From a checkpoint of a small transformer trained on Wikipedia: MLP 576 GeGLU.
MLP neurons of a small language model. Each row is named by its layer, matrix (gate and up: input weights) and neuron, and shows model dimensions 32-95. Each number is 50 + 15 x the weight over its row's rms, rounded and kept within 0 to 99. A neuron's up and down rows have the sign that makes its largest values positive.
A block is one neuron, or neurons of one layer that tend to fire together. After each block is what it responds to, as a language model described it from the Wikipedia text at the highest values.

L2.gate561:47 44 36 67 34 61 55 45 35 47 42 43 69 52 20 79 61 48 73 36 70 43 55 60 52 78 48 51 29 54 54 28 47 34 40 61 26 54 50 46 72 51 52 39 38 51 44 31 53 79 48 65 47 27 57 69 63 60 29 63 57 51 43 49
L2.up561:50 47 30 52 43 76 82 64 34 53 33 21 62 24 43 68 59 69 50 10 58 51 47 59 67 67 40 64 19 70 52 47 35 50 31 49 37 59 61 73 77 63 47 41 47 57 57 18 55 65 54 54 72 29 40 74 55 40 20 65 69 45 48 38
Responds to: Third-person pronouns, mostly it, its, he, her, she and this, referring back to an earlier noun, often as subject before was or is.

L4.gate14:36 56 36 61 49 52 38 59 53 29 57 48 65 57 45 75 57 71 38 64 42 49 78 44 58 59 43 52 46 37 27 51 52 60 00 51 44 37 53 64 61 55 44 64 77 51 32 49 45 73 46 71 65 46 54 41 64 45 34 51 85 33 54 86
L4.up14:53 52 41 55 41 38 42 72 86 54 28 63 59 71 41 52 68 34 47 40 55 51 66 32 68 57 38 33 66 52 44 25 38 35 02 47 62 50 56 55 44 53 42 74 78 50 40 55 47 40 49 44 44 53 48 50 58 54 30 56 80 30 50 93
L4.gate104:45 54 21 42 49 54 43 47 47 64 48 54 41 48 50 54 59 54 55 32 58 53 55 70 69 38 49 60 77 42 47 19 37 56 64 57 50 24 73 46 69 58 57 58 34 37 66 21 48 90 70 45 69 60 57 57 51 63 33 75 56 63 69 46
L4.up104:40 60 47 31 55 54 32 42 46 24 49 53 19 12 62 50 59 57 39 17 62 52 52 43 44 68 56 73 57 61 59 38 24 60 58 52 77 57 62 58 96 36 70 57 39 35 75 50 81 73 80 29 30 45 62 45 80 72 49 78 61 63 41 43
L4.gate219:35 77 37 61 39 50 33 58 53 37 76 46 58 31 42 62 57 32 36 57 48 47 49 27 55 66 70 49 36 57 70 41 47 46 39 71 50 33 48 25 69 44 58 44 30 48 56 56 38 57 46 59 19 72 61 35 61 70 48 81 42 60 67 53
L4.up219:34 39 30 39 55 38 42 33 66 33 58 46 68 35 74 49 52 56 43 32 49 38 58 74 39 51 78 56 63 45 30 60 43 51 35 27 76 30 68 32 63 87 78 53 31 47 62 54 35 66 59 43 09 64 70 43 43 46 35 64 52 63 63 54
L4.gate241:40 34 06 21 37 44 54 73 50 16 57 24 56 61 45 59 69 42 61 37 56 33 36 35 93 65 55 42 43 58 38 48 33 52 59 53 81 67 29 34 20 38 44 26 48 64 60 13 46 48 70 36 36 53 53 46 67 62 48 62 50 30 52 44
L4.up241:14 61 41 36 44 74 52 56 54 24 65 15 43 69 44 49 53 34 52 35 45 35 54 26 61 39 44 29 59 42 39 59 48 60 40 67 67 69 41 45 36 41 49 51 31 80 42 15 51 60 45 50 40 46 47 61 54 45 22 51 55 40 58 42
L4.gate325:63 28 33 32 24 48 62 53 46 81 63 28 32 39 41 43 58 32 53 47 72 54 41 64 55 46 16 38 32 59 61 21 42 33 47 64 49 55 59 37 32 40 31 36 68 64 22 62 52 28 44 46 67 44 19 48 39 73 50 39 41 34 72 28
L4.up325:39 50 36 41 37 45 60 49 72 69 71 34 49 43 53 39 47 51 35 34 61 38 53 41 63 51 23 30 60 53 50 40 41 50 61 73 73 61 31 75 26 53 37 39 32 22 51 49 57 67 10 23 82 53 32 76 41 54 55 51 49 47 63 40
L4.gate329:69 54 44 37 49 52 55 26 40 66 30 46 40 47 57 58 55 70 81 52 39 50 58 65 57 62 49 27 42 41 53 47 49 68 55 58 42 58 63 22 32 44 68 50 55 75 40 56 27 59 21 50 84 54 39 29 75 59 26 50 55 49 67 50
L4.up329:49 74 31 38 57 47 49 24 39 61 52 34 27 40 67 76 56 58 43 57 53 37 33 42 49 60 46 33 63 60 45 62 39 58 47 47 79 62 62 46 64 48 73 39 58 65 58 86 44 72 17 36 56 38 36 44 38 49 34 47 63 24 45 49
L4.gate352:43 57 28 53 56 56 99 46 49 62 56 55 44 43 51 68 45 42 49 73 46 27 50 50 55 60 67 35 34 47 18 64 44 73 52 36 31 71 64 51 66 52 58 36 36 76 47 28 55 62 55 28 60 31 45 38 75 61 20 56 40 36 74 46
L4.up352:80 48 58 68 53 36 44 66 72 31 43 44 60 44 62 52 64 56 50 54 45 36 89 32 65 46 78 58 48 85 50 28 38 58 55 57 66 64 72 60 44 40 70 65 32 37 63 59 51 51 35 32 59 28 15 20 53 40 57 55 45 36 61 17
L4.gate376:67 39 65 46 63 17 57 67 86 52 75 60 45 25 39 46 42 14 42 45 45 48 42 54 43 58 62 71 29 42 39 43 45 62 40 56 82 49 68 68 50 20 44 39 54 72 48 69 77 40 75 39 81 62 54 49 62 51 66 54 39 56 63 37
L4.up376:59 48 56 29 49 10 55 50 61 50 54 43 31 49 49 47 43 48 65 49 33 46 51 52 49 40 82 74 49 25 32 66 69 73 50 43 48 50 56 82 29 62 42 35 69 55 32 99 29 69 56 49 56 68 73 56 36 43 47 59 51 51 56 47
L4.gate438:63 47 49 57 59 44 47 53 78 62 45 31 72 46 53 54 64 58 55 55 56 68 47 27 43 64 50 42 52 42 58 39 41 22 54 79 54 52 26 34 45 34 39 56 54 53 32 50 54 52 30 36 62 49 35 42 44 59 66 50 59 32 61 60
L4.up438:41 61 45 76 66 53 14 45 58 46 73 35 38 50 67 49 61 33 15 37 53 30 41 41 34 32 23 78 69 38 55 35 24 45 55 80 49 48 30 64 39 30 62 13 63 65 58 22 82 72 31 48 62 55 54 59 55 38 40 42 56 39 33 56
L4.gate469:70 32 28 52 23 56 36 40 39 42 80 82 20 28 54 57 51 55 58 21 50 68 52 58 78 43 58 59 16 46 61 34 50 70 57 43 73 52 32 50 51 31 63 51 43 56 57 67 38 45 49 43 31 47 26 35 42 28 23 70 42 71 66 47
L4.up469:63 35 50 66 46 29 70 59 42 64 49 33 33 34 59 87 54 40 40 64 43 35 50 62 63 67 56 49 72 36 44 66 51 40 54 77 45 52 44 49 39 44 61 47 42 38 54 67 87 43 64 52 72 61 44 60 55 67 71 37 61 47 81 34
L4.gate483:79 52 73 41 38 38 39 53 43 30 65 59 47 45 56 43 32 57 40 48 38 26 53 65 44 58 57 68 26 27 28 49 52 72 51 66 83 46 64 28 36 48 42 39 42 36 40 44 39 83 48 48 60 30 60 34 73 47 53 63 76 64 30 41
L4.up483:52 62 51 38 33 45 78 63 30 65 28 52 52 69 46 64 49 46 22 50 37 44 68 55 38 22 74 41 29 36 35 52 50 52 44 53 79 29 39 48 46 44 61 66 20 65 46 36 36 72 37 69 82 28 50 57 32 56 44 49 48 60 49 50
L4.gate514:75 60 56 39 60 63 37 57 47 50 53 38 36 71 43 69 35 58 49 28 35 59 67 39 43 26 60 50 63 33 45 58 47 61 54 74 40 57 37 59 27 47 65 29 43 43 50 56 38 53 54 35 73 34 51 52 40 44 54 35 60 51 65 31
L4.up514:63 71 73 26 76 65 49 40 40 35 56 44 58 54 65 73 44 87 32 51 32 50 70 39 63 47 48 45 81 31 43 59 49 57 44 44 59 70 50 58 48 51 74 66 59 12 54 65 33 52 54 21 66 22 47 26 49 32 73 46 45 44 55 48
L4.gate526:18 61 55 53 50 20 54 80 48 55 60 47 15 44 57 85 49 58 60 61 18 21 39 64 70 41 40 43 14 20 34 45 64 58 51 55 31 53 52 30 45 55 80 68 58 58 36 20 26 52 79 57 40 35 45 34 47 55 37 83 50 66 49 45
L4.up526:50 56 64 43 60 25 51 68 51 58 55 47 44 52 87 60 51 46 54 41 37 43 53 49 43 46 64 53 39 31 32 62 90 42 67 57 40 48 38 47 58 32 48 86 66 34 53 59 60 42 90 42 42 33 42 15 53 50 66 75 49 74 35 47
L4.gate534:43 48 68 59 44 75 39 43 36 31 44 50 48 45 41 39 47 58 67 41 66 74 54 57 81 23 52 44 46 66 25 54 51 74 42 72 28 26 48 57 16 56 53 35 61 46 45 36 61 21 63 49 43 48 51 56 62 56 59 50 51 53 64 49
L4.up534:70 68 45 65 50 56 71 20 53 47 43 27 47 56 29 49 45 05 25 69 62 59 60 49 44 48 68 32 36 41 32 51 43 32 44 76 33 37 42 46 60 59 66 52 53 38 61 30 42 54 48 23 47 30 18 83 74 84 53 49 55 49 55 54
L4.gate567:49 43 40 42 15 61 51 47 31 65 46 46 76 65 61 41 50 33 92 64 54 35 89 47 29 32 47 31 30 43 55 60 54 34 42 55 58 49 42 59 40 65 41 50 64 47 46 60 63 71 70 68 60 53 40 61 25 43 19 57 63 61 25 47
L4.up567:49 25 62 70 74 54 50 16 39 44 63 71 49 41 38 51 58 53 28 39 48 48 50 18 74 62 70 35 45 47 45 46 11 39 57 60 60 51 69 57 66 58 35 55 56 29 28 33 66 41 42 51 64 44 38 38 80 54 48 73 42 41 62 48
L4.gate575:63 46 34 64 32 53 39 30 67 47 57 60 67 58 53 49 61 71 55 49 73 88 58 56 49 52 71 21 49 58 61 47 43 64 51 67 30 33 49 23 54 55 42 54 56 53 07 45 56 62 45 38 60 60 55 36 54 33 40 53 38 22 36 59
L4.up575:41 77 68 65 45 63 26 37 46 62 33 54 13 46 66 56 44 73 45 57 49 72 36 20 58 38 29 47 38 55 69 58 65 59 45 64 42 59 51 48 60 50 49 38 26 43 25 23 80 33 32 27 34 24 60 48 62 45 44 72 21 60 42 57
Responds to: Pronouns like it, there, him, she, mostly sentence-initial before was/is, plus lookalike word-starts such as it(em), him(self), Can(adiens).

L5.gate29:72 50 09 58 43 21 69 71 61 22 44 56 69 46 42 41 63 48 54 20 55 35 50 33 55 68 58 42 48 64 57 33 53 21 53 46 53 79 55 49 59 53 68 43 58 48 27 73 43 32 68 65 36 31 36 65 67 30 48 58 51 46 65 37
L5.up29:81 53 47 40 44 54 42 72 63 59 40 40 61 60 66 67 21 43 47 50 49 58 73 41 23 60 68 64 31 42 42 45 44 52 63 30 54 44 67 46 58 62 11 43 45 45 15 69 71 37 53 52 53 55 59 42 56 51 64 27 54 31 76 64
L5.gate63:87 69 49 58 18 33 33 27 69 45 26 51 63 51 46 21 62 49 91 28 37 70 69 32 74 48 66 55 33 66 37 69 44 63 61 38 40 45 41 53 47 49 37 49 34 43 49 30 59 00 53 39 52 43 39 52 83 70 46 49 56 51 68 63
L5.up63:45 68 45 52 63 22 67 74 61 64 44 42 69 41 53 55 55 29 56 39 62 60 78 56 57 64 56 42 63 71 63 84 16 50 42 22 53 39 54 68 66 25 73 42 35 48 43 55 36 43 58 63 56 28 63 55 43 49 70 51 47 41 41 39
L5.gate327:48 40 79 53 58 43 48 46 36 50 45 54 50 26 49 70 44 53 53 30 59 71 32 76 51 51 67 51 56 61 68 47 65 48 52 22 53 47 61 68 31 40 73 37 62 58 63 80 57 58 74 66 42 69 54 65 58 61 42 84 53 55 42 63
L5.up327:42 37 67 61 60 43 64 49 37 40 45 29 14 27 50 53 56 23 40 40 60 74 64 74 41 53 72 46 70 46 61 62 36 31 36 45 32 37 40 60 70 54 64 48 53 80 79 82 47 56 76 63 44 73 28 72 54 69 50 35 51 61 36 58
L5.gate338:53 71 29 42 31 46 59 37 50 63 51 56 71 37 39 51 43 64 57 50 67 53 91 22 52 67 49 38 26 58 59 62 58 31 37 92 38 39 36 45 21 36 22 51 41 60 51 57 58 54 43 37 72 42 35 42 57 33 39 75 43 55 66 78
L5.up338:41 65 32 16 44 60 62 34 48 56 47 52 70 40 40 49 44 43 67 48 65 61 61 31 32 53 42 41 29 66 62 74 51 47 54 82 40 51 51 64 51 33 38 48 33 66 59 58 70 45 48 35 59 58 31 69 49 35 46 61 09 66 65 52
Responds to: Head nouns closing a compound or modifier phrase that names a kind of activity or work, such as program, project, development, film, season.

L4.gate65:46 73 46 66 64 64 62 53 59 50 14 42 17 38 30 58 45 39 64 49 50 45 60 63 52 38 75 57 43 65 56 32 47 58 47 51 54 28 55 60 48 52 53 58 52 66 37 15 46 41 65 39 46 65 29 35 50 57 57 72 49 52 49 47
L4.up65:66 57 57 44 50 70 63 72 41 55 66 55 76 32 33 46 54 37 65 43 99 57 50 39 43 83 38 54 65 58 69 41 26 26 50 61 17 32 00 10 59 51 55 19 43 44 28 35 39 31 51 48 30 44 50 56 37 39 42 51 46 36 21 40
L4.gate126:42 55 55 38 24 43 78 52 43 27 50 48 61 39 47 36 85 59 76 45 48 50 40 35 78 41 21 60 25 59 51 36 60 48 48 40 42 40 66 15 43 40 61 75 66 32 28 35 30 38 56 47 50 51 63 45 48 50 69 71 70 61 43 36
L4.up126:43 50 55 47 49 46 61 32 71 59 52 55 62 41 44 42 97 36 25 43 76 55 45 40 62 44 59 52 63 62 40 49 21 56 50 51 51 75 64 41 64 67 35 38 42 51 56 27 23 31 60 40 56 41 41 53 61 69 60 46 60 33 62 43
L4.gate132:76 38 35 71 67 25 41 73 53 62 30 55 48 60 43 43 75 57 51 54 46 73 44 49 65 60 73 35 49 47 49 56 80 42 37 42 26 38 89 47 57 42 57 11 31 65 31 65 61 28 58 43 21 48 70 57 67 48 43 36 50 51 65 44
L4.up132:28 65 20 50 29 48 32 31 39 66 59 60 73 41 36 63 64 55 43 44 45 32 60 39 78 54 49 56 56 42 44 36 42 33 61 71 42 43 06 76 48 31 66 28 47 36 45 41 48 36 71 62 36 22 49 63 45 48 62 71 48 50 23 32
L4.gate206:46 34 72 48 27 60 48 45 27 37 60 41 66 25 58 63 36 28 62 26 61 42 47 56 50 52 52 26 39 66 51 51 57 45 72 47 51 47 65 37 39 35 45 66 50 80 48 80 67 27 44 23 58 54 51 45 48 77 67 72 73 34 40 82
L4.up206:87 67 35 45 58 61 64 42 64 59 37 22 44 47 51 58 69 44 15 41 39 54 43 52 44 42 54 46 93 54 26 58 55 65 33 62 51 18 55 59 54 50 43 49 39 61 50 54 54 36 60 75 44 45 29 46 66 68 59 39 52 32 54 52
L4.gate214:66 62 58 43 45 38 43 29 76 61 48 55 58 58 43 23 55 62 54 18 50 68 53 42 68 47 43 58 37 50 69 35 46 58 61 71 72 42 70 70 30 46 44 45 28 60 27 44 56 25 65 39 63 61 34 63 38 61 61 78 32 49 47 56
L4.up214:80 41 63 45 74 56 31 55 48 45 61 26 69 51 70 33 51 52 14 76 37 61 54 49 42 66 38 58 62 47 39 71 47 55 42 40 46 64 63 35 72 29 55 53 41 53 61 36 52 44 42 55 72 40 57 67 64 48 58 34 64 57 56 38
L4.gate256:62 11 62 55 31 58 65 55 51 62 53 27 54 29 39 56 66 61 53 49 55 47 53 56 66 56 54 62 74 81 43 42 71 69 39 48 59 67 71 43 43 34 47 60 58 39 55 29 46 41 54 54 34 24 59 30 44 62 42 90 39 59 63 55
L4.up256:66 34 46 44 41 47 66 07 46 54 65 46 65 49 63 47 59 62 72 32 60 53 51 56 60 52 66 57 74 54 38 44 56 19 50 49 46 77 56 46 42 61 41 62 54 43 53 93 45 76 56 57 47 42 35 38 46 45 30 47 52 36 53 58
L4.gate263:54 49 65 73 42 54 64 58 73 61 71 56 63 50 34 52 42 49 48 71 36 50 45 70 67 52 29 53 22 59 43 54 86 75 62 44 47 39 79 73 46 70 42 61 55 54 48 25 38 58 43 41 56 47 60 41 62 66 56 57 75 85 57 62
L4.up263:24 57 61 70 39 35 43 64 58 38 68 35 66 41 65 51 55 41 57 70 62 63 53 70 76 58 18 58 67 14 31 64 53 59 50 47 58 56 54 60 54 59 31 46 47 48 43 52 33 65 53 39 53 70 46 77 49 63 52 27 64 83 48 50
L4.gate297:65 42 60 11 40 55 58 60 77 41 27 33 58 33 23 65 82 69 61 54 56 74 34 59 45 42 35 49 74 51 53 63 75 30 54 33 60 61 66 58 25 79 50 58 39 40 44 21 55 57 31 51 05 40 74 42 60 63 53 46 68 56 69 42
L4.up297:47 50 70 15 26 50 56 36 64 47 37 34 72 38 20 52 72 38 55 51 55 77 33 48 41 24 51 53 58 61 64 47 67 60 68 38 48 42 51 61 35 68 30 67 30 35 40 08 70 57 33 27 38 19 39 36 50 81 67 30 74 67 54 48
L4.gate298:70 42 40 52 62 32 67 21 47 39 32 67 60 54 41 82 34 43 86 27 60 79 75 51 23 37 45 43 24 42 27 50 69 51 41 61 31 62 53 54 57 50 42 50 33 73 37 13 43 44 48 50 59 60 62 29 73 41 48 90 46 50 51 51
L4.up298:48 39 65 48 24 56 62 25 42 39 32 57 73 49 06 53 54 58 45 39 63 76 38 36 63 30 62 44 60 38 48 86 70 62 43 84 88 59 41 42 37 50 29 43 63 53 91 78 62 43 62 50 47 48 58 59 56 59 50 29 23 50 42 64
L4.gate301:61 26 45 52 43 29 58 54 39 44 41 42 88 71 55 50 59 60 53 67 72 61 57 40 44 12 75 70 60 39 72 62 49 58 53 47 52 48 65 83 14 57 28 46 52 66 62 31 53 58 77 43 69 64 42 21 55 30 63 68 65 37 57 18
L4.up301:45 47 28 29 28 21 71 60 40 49 56 28 70 52 42 44 62 53 71 79 75 32 34 26 33 25 45 53 45 44 50 61 47 54 36 51 67 53 43 73 34 59 25 53 49 65 55 29 58 51 63 24 44 74 37 37 39 60 53 48 71 54 59 40
L4.gate333:30 42 50 70 56 74 63 44 54 61 63 53 55 66 40 21 31 59 62 99 96 80 36 65 62 34 68 24 34 20 59 81 25 42 48 57 49 55 60 66 64 44 55 58 23 48 67 55 69 43 42 48 51 47 69 64 90 40 67 53 63 44 61 61
L4.up333:59 96 64 51 48 32 63 47 35 50 38 75 56 34 49 32 38 44 58 63 95 70 32 46 41 36 76 42 49 44 38 59 63 53 42 39 59 26 56 43 58 20 64 52 70 58 47 38 39 24 61 45 44 39 59 58 57 52 90 78 66 71 52 43
L4.gate359:45 42 69 00 57 58 51 24 52 33 44 48 80 54 31 27 74 36 37 25 61 58 38 10 64 57 36 59 43 51 63 48 56 40 48 73 59 29 59 66 61 68 51 59 42 60 37 53 52 54 57 44 60 53 49 48 70 49 35 45 72 39 53 68
L4.up359:64 59 58 31 71 48 49 50 33 33 52 40 62 54 29 68 48 43 72 45 57 53 41 41 42 33 41 56 67 49 30 52 66 41 57 41 47 62 51 78 30 00 57 45 45 52 69 56 54 55 58 47 40 59 51 43 31 44 57 48 63 64 58 48
L4.gate363:77 40 67 60 69 16 32 40 63 07 48 72 47 57 55 64 60 45 66 37 37 40 49 58 33 53 40 94 43 43 61 42 54 42 54 70 48 39 47 57 46 64 37 34 48 12 49 23 61 41 53 89 29 54 65 39 65 39 64 54 69 42 49 41
L4.up363:54 44 53 60 44 37 48 37 45 45 43 73 54 78 69 37 71 31 71 51 46 44 39 44 26 66 39 86 53 45 57 53 70 48 32 61 52 74 45 75 60 53 49 28 65 22 50 55 79 59 59 80 43 43 71 46 68 58 56 49 42 48 27 56
L4.gate449:56 42 54 30 52 60 58 41 65 54 38 39 68 56 80 43 53 65 50 40 65 83 65 48 59 04 50 21 60 39 87 55 61 17 50 41 34 66 75 39 53 64 30 63 52 54 54 57 43 72 39 72 44 57 51 63 65 44 56 25 57 29 52 59
L4.up449:48 56 68 69 48 51 62 66 54 45 29 45 48 54 66 45 47 53 83 46 36 81 68 39 48 00 56 35 39 40 89 49 35 28 46 49 38 66 79 55 40 69 36 34 48 46 61 68 49 59 23 68 30 49 69 75 56 57 46 34 30 49 59 60
L4.gate460:58 52 52 69 66 63 31 37 62 68 45 41 59 62 36 30 60 50 26 11 37 54 74 06 63 50 30 45 45 70 76 55 53 69 41 61 75 74 58 60 55 42 33 39 54 59 46 50 45 43 38 38 53 38 67 55 42 69 38 81 43 21 68 66
L4.up460:48 45 60 60 48 56 41 31 60 66 59 48 40 64 48 22 59 55 40 00 37 55 48 36 69 49 23 51 29 67 63 57 57 77 54 48 66 73 59 58 49 40 43 56 53 56 44 55 42 44 40 30 62 60 55 43 51 54 51 64 43 26 48 53
L4.gate559:54 60 31 52 68 28 76 71 57 47 42 40 83 60 65 46 49 36 63 53 57 44 44 47 69 30 34 46 41 49 48 65 41 44 39 18 49 66 70 46 39 66 50 75 35 46 35 47 63 59 38 58 47 34 55 52 47 51 63 51 83 29 72 49
L4.up559:99 47 27 35 53 37 73 20 83 63 13 59 58 53 57 58 59 50 53 47 23 57 33 54 48 69 70 83 40 53 37 60 87 58 44 39 54 64 76 53 36 45 58 79 48 50 40 31 46 45 53 48 37 39 45 35 60 40 35 68 55 46 56 46
Responds to: Final pieces or heads of nouns that complete a word or phrase, often in headings or table headers, such as compet-ition, mon-ument, Chinese name.

L2.gate342:52 64 57 33 40 16 74 40 64 24 57 35 61 63 40 26 63 50 64 37 67 59 49 49 88 41 28 37 33 71 65 57 41 59 57 33 44 54 64 33 53 42 47 54 35 49 60 37 41 64 65 51 28 32 45 43 00 73 40 46 75 51 60 65
L2.up342:60 41 49 44 96 22 73 57 43 56 30 44 29 50 23 49 49 68 64 25 42 65 35 40 45 50 53 69 62 46 62 46 39 76 32 51 53 63 52 46 64 72 50 43 29 30 52 72 43 39 92 46 53 63 47 45 43 76 50 45 34 54 59 67
Responds to: Final suffix pieces that finish a multi-token noun, such as -ition, -ment, -ction(s), -ions, -ories (condition, segment, competition, elections), plus the word season in sports text.

L5.gate309:55 32 52 51 55 66 33 61 52 41 42 31 65 61 80 22 60 59 40 46 35 31 50 61 52 61 55 68 31 43 53 42 54 35 50 63 60 69 66 43 55 65 58 38 51 52 57 26 81 39 67 67 60 52 70 34 68 53 19 57 57 32 75 46
L5.up309:49 59 32 42 38 40 53 48 62 48 44 35 53 46 26 49 57 70 54 65 71 52 51 31 65 58 61 60 55 33 69 39 51 34 47 59 53 77 52 41 51 35 42 61 40 49 40 54 56 58 35 49 83 42 38 54 62 49 58 30 58 48 64 61
L5.gate356:49 43 35 63 49 31 44 61 50 32 53 26 38 55 86 46 63 65 69 45 42 61 37 58 63 30 45 47 21 69 45 14 56 57 51 52 44 44 68 28 46 19 59 65 43 67 34 38 44 41 42 68 28 57 36 24 70 50 36 43 55 47 73 42
L5.up356:48 41 42 61 52 62 47 50 56 29 62 43 55 46 62 69 69 45 53 58 42 67 68 23 41 87 45 42 42 51 40 18 53 61 58 65 42 64 46 42 50 43 56 50 59 33 76 00 55 56 54 77 27 66 40 30 73 34 57 72 50 30 30 48
L5.gate539:37 38 42 46 66 61 38 40 71 33 74 60 61 34 50 61 52 61 77 48 74 55 48 40 37 45 75 49 44 46 67 36 28 60 62 80 31 59 37 52 46 32 37 34 53 34 39 49 80 45 60 79 86 51 53 49 73 35 55 87 46 62 51 50
L5.up539:39 41 67 48 75 72 27 69 41 10 57 26 62 34 76 45 55 72 42 74 33 42 45 67 36 50 56 62 36 31 48 42 60 39 54 55 47 70 38 48 53 20 21 35 35 51 66 72 63 50 75 56 63 57 67 74 59 35 60 70 72 49 50 51
L5.gate543:51 60 91 57 53 36 65 44 50 43 28 21 43 36 44 52 46 75 31 45 63 52 73 60 40 47 47 55 40 75 78 37 53 55 47 62 74 86 21 63 39 54 89 22 37 49 68 63 49 40 42 48 73 44 61 79 62 54 36 43 63 59 47 49
L5.up543:42 50 54 66 35 33 39 41 34 73 42 47 52 50 70 53 28 43 47 73 15 45 63 55 24 66 60 23 80 70 55 74 14 21 50 68 59 57 87 58 76 34 27 56 54 46 39 65 70 55 18 37 36 49 37 40 73 64 43 31 61 50 75 49
Responds to: Third-person pronouns it, its and she as subject or object referring back to a thing or woman, e.g. it consists, she is pregnant; also word-initial pieces spelled the same, like She(vchenko), she(ll), it(em).